{"n_head": 14, "n_kv_head": 7, "vocab_size": 32000, "norm_place": "pre", "rope_base": 10000.0, "rope_fraction": 1.0, "attn_scale": 0.125, "init": "trunc", "init_std_down": 0.00472, "lr": 0.000412, "batch_tokens": 131072, "doc_mask": false, "z_loss": 0.0001}
MLP neurons of a small language model. Each row is named by its layer, matrix (gate and up: input weights) and neuron, and shows model dimensions 240-335. Each number is 128 + 24 x the weight over its row's rms, rounded and kept within 0 to 255. Numbers have three digits each. A neuron's up and down rows have the sign that makes its largest values positive.
A block is one neuron, or neurons of one layer that tend to fire together. Before each block is what it responds to, as a language model described it from the Wikipedia text at the highest values.

Evaluative/quality modifiers
L3.gate784:110108146077122100153064127110109171131118144137115109118173132101124125151127148112102153067156093138102135120148155141144166139116105142119100132118136116102083113103131158135143128143107129143095141137119089078130157098151123144114127132051154142099145151089128165119127138170146148148
L3.up784:144183126144132125088108155146149147141156171076152145130116158147124128098106128163106154095113133145110113194125086124115091139121133128125112126133155148125103114162098138162120135121149157093154155177132114090137115101137134139110115149063121135122157101138136128159111119151167112153
L3.gate891:139118121164067136108094136088157158180118130161114168128092149148118161124128091148134125127149128162121126147109138153115131109140141133159109096121137177194112126110117137104108124157096123121143138123125132090143134077171118168162145181120139110078104119153136170162109124139127104069
L3.up891:149112113142103119153117098111096103120108117137109121156126125121122147117127162107079133091118125163116106104132084140136160142135151100121116131139169112127123181134130134167104122119133104149109155173129142147123098102124128134157146149093130153177154151165107109106132103107147153100

Clause boundaries and "from"
L2.gate63:129162107156096121112140087166148136145125118142119133136091096126151124133110145093134176110126125116133135141131107170160106068143112114194106122099131108111076135118131141087133103101163102110123140114122123165176098117145162128116126160091130157104122151151141132093130174107119140145
L2.up63:117177072158101147140098097126090132138128122098117119151135101143133139120158147124098143134120164144134132175131156107123155134119094094161127133147189092131122144154124111152161159114155134104123162119145131128138086141122161106158162111112139094123112200113151137128178125134083135140
L2.gate134:114083126144106118160141114188087167129107124132123154083158146113115153152178158123130098121084090123123134107125073094141118130151115111151117100150138102161095145104115145144119099109149136106068114090134178123147111154139114085126162135141135136120115180185175137170155121186117129179
L2.up134:100102143159118185102102126173106130145094150123143080132108110139108183135168125147153169130121098132117166178108146106154097107148152110143130107097110112149174135133152111144148174122167132073117138145093137131181102113146141177117096197124118169130167147152098127167117128152129136100
L2.gate199:128164143177172150141125178149135102121135135118128167115160119118134113116147163172131151140133131103144134146128105169166147168141089138138169110130174127127137165179125099156107135139142132137122131151114135112142099139188084139136150152115119153128127116150101119099106152123128112164
L2.up199:115129093105110156098132151089126181110123083159096169127135083105152140112130106118162124153108141170141142123142082168103142165140128100138115140106108128166137117129103091123084138097154131117108179123123130155125151166139157122174119142163107156163117135143087112133159127130150146140
L2.gate1783:115138151169159134176116162146139159120141155144142130120145098163135158107092117168138170122113101107116136136108122096111115115112137130100141122095140136131118156092162091088132131121141127072139077102121152120171109094161138117148119125145137116112071139105120108088146167149156115177
L2.up1783:122147147149126160095146138127147119145150182132161134115130110122127152109115141147100146147137143123138179150130097115144164163127101130160141145156104124115139119133138134100111149102154097089122114124111148137140113132138143097142121136125113147122118112117119108130096182117129085153

Verb -ing forms
L3.gate1116:129145163159181133106097140103129142151123113059139151178143140151113123152128136099108164145136104151160140100129085130112150110133133134138194129105129123103115168120114169162097122138117114139136131114095154142121147108100138177153160125113153138133150124105132161145128144090143125165
L3.up1116:125170162103172167097095173107125102098127118106160126103132139147094109169149121128147085129130132163160147122138117090122149084153156131129120110127130145107152144153109121158117096109155167127142119141111079147135160123068089117123115137117132160138141155120124098130121136137155123151
L3.gate1638:106116128119077105149161173113110128107177122130175119101124148136081129136145141086105119130089118097120145137142145076127140129129131159137143136134097131133103121124133101171154109118125161121153108097129114099141145084152134133137128149112113117113125154116138140115130103131113124120
L3.up1638:109098109157120082123157096129098137110098131148127118116137148159073140095142102121123116101084072139118138139117177090149125131141137119094115123133133106123110134097091097142127142118138153118107117115122078134146083146145119124132122160104085102114149136134166169126171125130151109114

Argument-linking prepositions
L6.gate29:088107145170134113120134101117101114149131087112093121088147108091107172138125119092142187120119119141081112138093140110187129160112142133100167100104094129111115134146116123168135136134137155119102084121141112162110141144125164154111148115089129167125102138159111127167127122154141097150
L6.up29:128161140122075131165121121107089142167095168115119183168078125131125059103140106126147124143121135155122132123076117135131107149064119092101096154144152163111109137114144101129153152110147163158090138126117065138122081158196187112132144131085100121101100125114134095148149157163127091123
L6.gate50:117122153145127106132107139130129148128114119111104109138138077098117126159166154100107114135077062139122102187118115175152082106126072115137121124125124132115110139173105091082167120121159149100106097096113109090134124119106145165093156139100140075119128127111147153165124114135133124100
L6.up50:121132155099072143143110163159132150138141080174156097133130113064099087151135105129162140137153126110103102142150181135139091139103106118104156141104142108145087147130119124089141134135126133133110117106117137115123103120114170118135146143101107125144158154086147141140115152148103112118
L6.gate588:121128170133101101164134106118136120125179145099114166120145129066145134160136114091122182103148105112121157098138110109116131135106082141128124130114116155130123157134097129102136111119099152105147141105141183089126148138085148117112093093105083121146119128119165169138131120157139141138
L6.up588:125092128109150144116152062079166131101168096083093116091142098130113143131111139108087134134152155125107115163121117119118111114116125153092152167131130114116148141118159107148155147143125174151140117165122162103130139088185145109144076156121105131112151155103116087112109153099158154103
L6.gate724:092173165158107160119120105115166134112186126116105178089135123068118168140126129128098125145108121106119131125092123133137117133094066167070145133144129154095120139101135139111119131147122132151146155098108123109109145075147166146102098132151169137131140138124160125098146121174141157149
L6.up724:141136140141081132093119075148065095146181141107156121131111156097087149115113131109079128164122119172088095114154117173113147104081109147091136164121120130121155155127164107145139159144117113107144131131148106118119134130136145141143134128097150164107090117104157092148129186125152113106
L6.gate1227:132143141170072091140147108099118127101139125103137138142130131076124117121164113132072164113127121125097120121133063123123116138096138123135139144139126151126121188140116131121107094134131139109118155117140114093132159096113133129122093124089143155132133158135140104109197114125152117137
L6.up1227:142129179142119082098093171109118110142126135159087124119131118105168134119102128136126120155116141089127130158133111120119133157103139092115143123142145116099153076108142155095141117121151143143137142084147112092072154155151107136091127149119128153109088116138094128126130152123162146118
L6.gate1591:159119134137092112110132127133170127105176107138087118115137057097148139167130149098128100144135140100129124127129152117074135139159090130127087123159125123129116094115122156176151117164111130100149149148114158108165132127110157124114129125119145168067144137111116161152144111151120169120
L6.up1591:104166152155122138139149134145147175111147148097116152087101135117103192142186131143078138125099095114164139112072109149117118151087087098110141129146149176113115146141113092151097128111148109114144195127119146082129089111138130134120106151108117122133166107161144118074165140152181118134
L6.gate1601:114149158129085139130150152113148159125094143103111126117110096097168104104150145125122184110100130099108145142108142132130108118172119127147141178114082175114137128141124153110133107097111161096113134092141124097105122083169110126166151110130132122108149121094174103110134160142106155115
L6.up1601:122119161148137117111190174155126138136124128123088111127127128093131156126107103112147135108139136097136143146130155123130143116083130164142177116167182121115112202124116116140142117152123136158152094131132143093108097098158136153096113092095124106074128135176114149150086160147154119114
L6.gate2190:096140141136077105138130115126112118130144129096106130112110089084144100114111099158108136138130103165140118154111102127116095178094088158092131139113137169142065135106121144167135142129138115113144139124126140128128137172111163107148124133098089098074165145122154124119111107141122095124
L6.up2190:099115134148150104104091135169123135143103111109099141094141101127119135143137147128143135143108104143111112134127127180122120128138092109134114133163086132116160123145117144114146128118113086170106091089071119142102083144192103103124118112151157154170114152123098118141166109143121110134

Verb after infinitive "to"
L6.gate204:124102123088130118139098138147139143129096171148109128122129155080143125160131124115132175094129135128117184110099118108124131125116116117142160109142158151164129152117086165144120126109159148094193127147135095139136177115102146082126138159101114133092150111088105158170096132121105131114
L6.up204:145132102133109133125144137152080140125107120092098165154114132129119138140150125092098176141111146131114137156113139153155141137134135118176131090131137159153132107131117149125115121112151090110102184100111149130160119119151140104170098069133117140120132116062171147162117095163108171135
L6.gate286:100143153160089161133142137100150115084143088168152129117129109088125133145145099109113147107126149079130146081133088090103152146123131113172115114159097115113050149117157112101144117171087131143144129116117125073156131127141170137118098124088135112113164178130141151101138118169132182153
L6.up286:137136146105121148113112137136129109086156163184140118119117149140131115151139163103122150117140109120160118089148130165113136123113131168139091131137162158165079091118117108135107088094154124121146160113117129133186119164135124150137094127148129081135132104145145100111116133115106107143
L6.gate327:110137171106132160113111123124186147120126106099110148110080133114146159100154104153127149110102134106096125103153111117134135118144124114144124147111127137114138069085117112121061126126108108139156151109136136109138119123132118140147084085110125163120159186124132132140155135154122158167
L6.up327:124121112144167154116134145135112074124151103127162143131138148128151153140120134139133095118128140095078092115127178129133156125153090112115115143124140140136137110104082081118110129114135112143127099163095139135138104129130178114184103138130169158145127151145097117137134180133131113126
L6.gate355:126117168168143115118127088153138105161117080119109132122104108101129111084193142137180139146100093116115086096148086181123137110149095114164165094106168118147149137091118153158146129130131097094140141153124176132145117127141117127170112108133109129152065146127144129127146184125107134127
L6.up355:140158129136128151153107125140103139134105155164121154189148154138096096097176162079134148114114078113131164136075117120111153096133127163111119134101139138160153113133115125087131116087164078109157161089114093122117139074152141122124136121076086114122103139112140100158092148130092124114
L6.gate402:130124127103117067135114119149084147132151111142140137156103156077134136171127156113121127070100135151114152105121081080109117098103073165129138153075115123129089139148122143131125097133121115103152135146100124102084150145106142145172124149101154093114123112097136152121159087127155155123
L6.up402:155114167152131143116108123125111156112114091145124110123113099115093099144123123085175133144169166139125102119128118138117148170143154133140150138150123127116128128110106139127147128180144099149144154119113128118097098116168101097159075176131106144127107149107137138117140087166122172151
L6.gate578:111161135144088157117131149134116126103115100115139155124122165102144166141124111104114123076120162056150171117101133112127160164174107182151160096113142134120110152098158117099154104130105109110158139127099145048102123117134173119161093141099125160085143111149125148093155116169133142129
L6.up578:127078134138118163086120136128121131066132185112141144105089144140151087138132139110143100087178164105124180126113138117116155104103142144176123133153151163150126108147120117128150097142062145088140164179126139105134124144114180090128131183077145131152149126117116185088107139119120147134
L6.gate817:130129158104134128118156162142153099103098140102171158084104106128142131152162103115139109122150118105112138132147138161117077118135131118147152137118116166123102112127142127130137131118108127113165113163135159114154128131129106148143087161094130152099120094112122132133121147175137127128
L6.up817:116121157143178116181110128145113149120079089166114122125118135078124133126134125121152169104126117139125142162166089121098130115111113174180142121109152123148106135127095126114143152158135094118126127106113100112101173143112147156149098153126114142121109158137112152109118155140109129126
L6.gate2233:133134153195140138144128160171123144126184153172146136158116127100132150155159175098105153112100158109137125149088160129119093145158092154138147139103124151152109125109114091134117121141133162107142138108123149131171126075154118108167127141122142098131094185100129147090126099126133122151
L6.up2233:150105136147112132133147153156099131136123144159201113090098124113119132165136149084096130097172167092175130128092142121126146146143145163112073129111121131126162155126159166159115130137106109125116118129097187133124084101106145123127130161114159076139128099094107119148126154160124105137

Action verbs in narrative
L2.gate411:159179089125112130115136100090154115156145158104132155134151143123137093131120106129102154124121101129129162125135145151110124089147126116127175125103122119100127131129113132159148151153147109110137088154125139119143127103165123144143145147116088114111126081108125191112123096119084157137
L2.up411:139142130133125126127151145109106089157181093164128153139111131130132146154143115105113170159112112101132128102130145107152135122133130116129118159115067080132144131136097128107114098106124089137139148182181155127117149111091121143120094120135146098098113117118110142145130121114150122132
L2.gate714:134125150166144139127124127132116106143121083095118171129119177127137126107153098156135149090123095147114066182118175105102137091085116138136131118129154124126136162081128110131107102093115126084124157129110119140145135118128103176119128131119112132107130110134152120112125125114179124148
L2.up714:108163103129099112159131142135116141121136125140132145132099124093119154091092107054098156154163153131140161138141143185147133113136116074110141185112109112125135156127099083152106126116121146119165174117163118106117121119127097155144170136099094104108146109152129091119175138137165093082
L2.gate1301:103161118145162164138133169145144139146097109154131137116119157153162153168141103120121158103126140107124154099146129163091128133108085136152111175134135169121126074115137128102124122093146123123181150124133112163137140119144128153134087136131126123126114110118114183142100123131106166174
L2.up1301:107143107130079102104127161120138107120119114140137132119139151138144095121135165098074130125134112102114127123109133100128138132149135112151146143111119126132080138137135113129142175149099150097138141163103132071182133111130138126136087111115112118120104126105138145112142136114127147103
L2.gate1624:130174121097068155153111156110143146120129120183099137110113161103163153131125136060106080126111128111129138142136123169141154160150157146104125165136147167133113090096099110121146100109174129147132135129091121133145160103123134141104103128129106141149121127117143107160070131145157114145
L2.up1624:106133134098103084150136133139147119138080129129113141175176167141145130145127128112139127091131104100121144122099146138132108102137088083178162101136151128121110119154163141127125093123141133118101142115112100065108125094128149115136127131099103115107125149131155153117127129134115160116